config.toml
num_attention_heads = 4
hidden_act = "silu"
norm = "rmsnorm"
positions = "rope"
rope_theta = 500000.0
bias = "none"
parallel_block = false
init_std_qkv = 0.0455
optimizer = "muon_variant"
beta1 = 0.9
max_seq_len = 256
MLP neurons of a small language model. Each row is named by its layer, matrix (up: input weights; down: output weights) and neuron, and shows model dimensions 64-191. Each number is 500 + 25 x the weight over its row's rms, rounded and kept within 0 to 999. Numbers have three digits each.
After each neuron's rows, "fires before" lists the tokens most often just after its 100 highest values on Wikipedia text that the model never trained on; "fires on" lists the tokens most often at its 100 highest values on Wikipedia text that the model never trained on.

L6.up1349:517513507506497509506450458483468498508513493474485503576488528498515543506504489468506472561463523476493512487513520481497511502509507529533515457474487503501474483503500529522548476481535494497503501514493506495518537513502500485512534525483465514486470525525501496498532509499550529497454532519536517473499503485496456475451470547503493498531474465497481509473512498521532489527471
L6.down1349:472445539488507529498535489483522510464530523492518530475500444491503480487535530512462533469504487513515503502518520517483496497492492489454486517474542512442521490486481470474452511510473479502469489493490490485486462470492497483472516494517499495523559526466504512487474465474480481519534503487517508546496506478495526541538504486521502498432515538519519474536512457471499501491475
fires before: " |", "ach", "\n"
fires on: " |", " ", " co", "u", ".6", " that"

L6.up223:511512527515509508494430466530470475475477497487510497519495569511517469518549481490508498496511485489483518470535473519498510518496531520512508484500496499489497538490456505507527507492520482480484522580529493508496499537516543506518534489482501530504531450489477490527475565500515555510499516491478514501499520526474467515514496550521500534459528475480478482515477519541526464488518
L6.down223:464494473489470497501543510504581487526552500494493502493490438518487509473516520486499530511472499498516526537469535491489488504510494469452503507481471499479500486500514501510476521492484510500489506438470508455511539467529449500487507499541499480524504520486537527426510467485492444504493502509507474475512471485506553514533503482505517463421464514537503485491534483483492499500449
fires before: " ", " \"", " M", " 5", " 14"
fires on: "|"

L6.up1267:479462571433486531526502526530475468462517479462476511564492493489482531496508524496503504501470554510471531519513516502517494453540468513471528476496511516475551467518512482524501465526477487504512524482505492507520451498516476495485532436493478502474516494447502506499528479502507522472468470467513500521513523503521480560506500518473520498481524521507529490501508516500493476529467
L6.down1267:459471463515491488561522560497541508515498507480530493511534552527551484508497499479517467524517505553534520554484500529514540497516546502517492475502490514503499481502508458512456521495503463512519522475502549509480518490491518543512523479495491498476496485509535482504432499494500490499501488575510513468444504480483492514533475466467514478494555539475499519459498481552528483507471
fires before: "\n", "c", "t", "f"
fires on: "==", "===", "-", " =", "ra"

L6.up1243:494520475507500521468486514530504474496499494523512532494531463544473516477496541488532523502491538509496510480508529498498542478517497442500544543507481480514520539511511518494501500480507492527473558507499474477501502538493531518507534503490557516530493486522474483504472527469509512525492489568492498512512527422491468500512492538451473502512521498510516518546493481499478504521452
L6.down1243:510508471510529529513483514485480477484480471462512470511505549477518507458492491480490483478482516515484445484497487478513510488494479494473480548529507530489474522514485501467514489524478534473498454474568460529473493524500500459486501513554504495516506516508537490516520506526469558510482508459507506466502503457512492505492512545535524508501522464504491484501483516468498512461484
fires before: "c", "t", "i", "b", " C", "ch"
fires on: " E", "ober", "in", " P", "-", "g"

L5.up1509:470552483506497558494459515453563486520510462460512428522539516478497552499502516481509479500521495546525484467518520460504493479528531467502490490482479497498491488486466471461494496492511465533493504506491484498492510478554491537472468479447526471491514518509544519490536455562531495467499449488500533490495521495518492503445501520488520460471541504526508523488480485512493489503478
L5.down1509:472481495483513485513496467530469508487489522469503522490477538478447531502463529503537498511485495480492499516455424525469534511527465530509536481509515505507531535529495531510508536523508523516484483518480520524523521513506494475511507502474472550506515432508483476517508539455486490549505518496517487506501506463546482469530506508472490511571466475487478507465519512507466495500524
fires before: "\n", "or"
fires on: " =", " ==", "uth", "==", "ated", "t"

L6.up1293:479530514477486523550499522477481539495475497501534503508493532505522467520486468512509554475510513476507471472500481513531505490483503552497516454528485499502503513550490504486540522504534478538491533523507484511502487483524489478497513476482501530525520494511486522503508501489462511533477476478453517488461496512502452452478478570405519465453509451525498490507532462493496506472499
L6.down1293:538467547539475513475463475523503529487497487486493544467510455496490522456493529495503491547501521546520478510474485484500512495562520479479500493502538513522528500439511540490505501528466490505512512475487488479505506501472463534514458539479516473508536504475519463519486477537542456503486514506455512486484533489526503540510532503513466532498542520494476485509503504535506482438527
fires before: "1", "3", "2", "B", "4", "8"
fires on: "4", "3", "0", "&", "1", " −"

L6.up1503:494505506524513497481495457519527515530527473484529457500509493500471472463494509514475502535518482478503515495520466469534453521510523484494536478493524506494482477545484470520518557500525486464478465461476541505510505491496499465476519511464472531505491471473533532468510482532499472502522504473521516486485489497485507507472506489494505577506583470520490501489490467488528492511503
L6.down1503:458509498499496481488487519457536479495492486479510500468547467561532512513502489475526494404527525487479481492501459523475508443500455503513499508485510463490496518491500507444475482481515496532509502550518499504506496498541505476493501512499514456506550465507482501524521563511518505499513470479536517547485547521458501465488491500501525491517460498493503497473504497492491522494501
fires before: " |", " +", " to", " −", " E"
fires on: " |", "T", "F", "ck", "en"

L5.up1530:554448519472523515492491517519503533497480556475441515508522526513544501502465528503518512518484504519480526450504526540500499479537499489533495503476494453516498509559475532519509487467513494504475491515506487498477504476484492506527519504516522494520469466468487458520491494506502538489470483504475512515478491488475469506529480503506542513539523492490473477516485564489492525524482
L5.down1530:480469510482486501527503503527507491508465485500538523478502492477486542545519449457509521518496502484510538522533509488520465472529495501493527524519509481520520468488521475475521490478484485478483502549524501474561465537493556526521516484503446505502501512538508568556484476504513471496496485481516524486522526481492514545526498498516518515482467519485506510500519476491481517519528
fires before: " ", "\n", " |", "%", " +", " n"
fires on: " |", " ", " 1"

L5.up1363:557499465515490496534513496491527529501505488464518545503529481508480515520498506478461467487499496482519494449512523505489490450493483498504534509489528513503486478514458484489462498524512497500480484514549472476471481453524465521524503506416507546489490495446491533489510512493489517484477496487491505538494510547477494490536490530536522522527530483525559493461456509495495500478483
L5.down1363:497491489485518490501496491503511468515504530448532518497467533506494484482517469512522488513457490447490517503501493479505537522514544516470471479541462490507556468520500518517500557531488534531502492432494501508516479506470511477455496457536515459498495492558514514503533484516512481530531505525491519511505489507526483506509455485507497533532468494459500503511546488498496503482527
fires before: "\n"
fires on: " ==", "l", " ===", "ograph"

L5.up74:480486510528510507550523453479502480508511529485485480484522454490496465497498513499503480440514496479474485524505488504452509443506498516485488444490436543473508495466488541481480467476476509493479510481480495490520516435503479445485523505522442488485500444505503489505545512497475473519504505499474509489470477507530497529473506496474514491546522515519472492510520508531490479522497
L5.down74:500514472497494485502518520470484512470465465487515489487495508513488473549493487487568491518480510528460477489457471500569496501495513492511504492491493498544527502514530455539482503492490498464492465505532508510485485512524538486548515519471575491493482500493513547479463493488515496505503538461495491482495538509471475502530541496468512498436493493492490482482473502512490490536528
fires before: " to", "ed", "ted", "cess", "red", "ir"
fires on: "ed", "fer", "oin", "clud", "uc", "f"

L5.up1019:502433497535486496547530449490449499477493496517472504487557515546527507498472525513522483492503491457501457486524523523526531509458460539523516496467489508509525510473502537525503500525502505499487501508545477502463489512512465488470516485518544501490550498481517539526469508513480492485562540486556514451532471464515557481543496493467529511500487532505518513492521511541506521484494
L5.down1019:486543517468518530495514504501508497519514491513476468505470471491507459466498500479459500506478509482514528491470549496495491524542513509514473478522539522414519458525481460473490494444507471486516508478505555476481509496510558477510484482489472498466481487511492508511488476460515466502472474535477451549469475525503478488485500503509458499460510458484510489456471507461458516517440
fires before: " |", " as", "′", " (", ")"
fires on: "3", " such", " |", "2", "00", "0"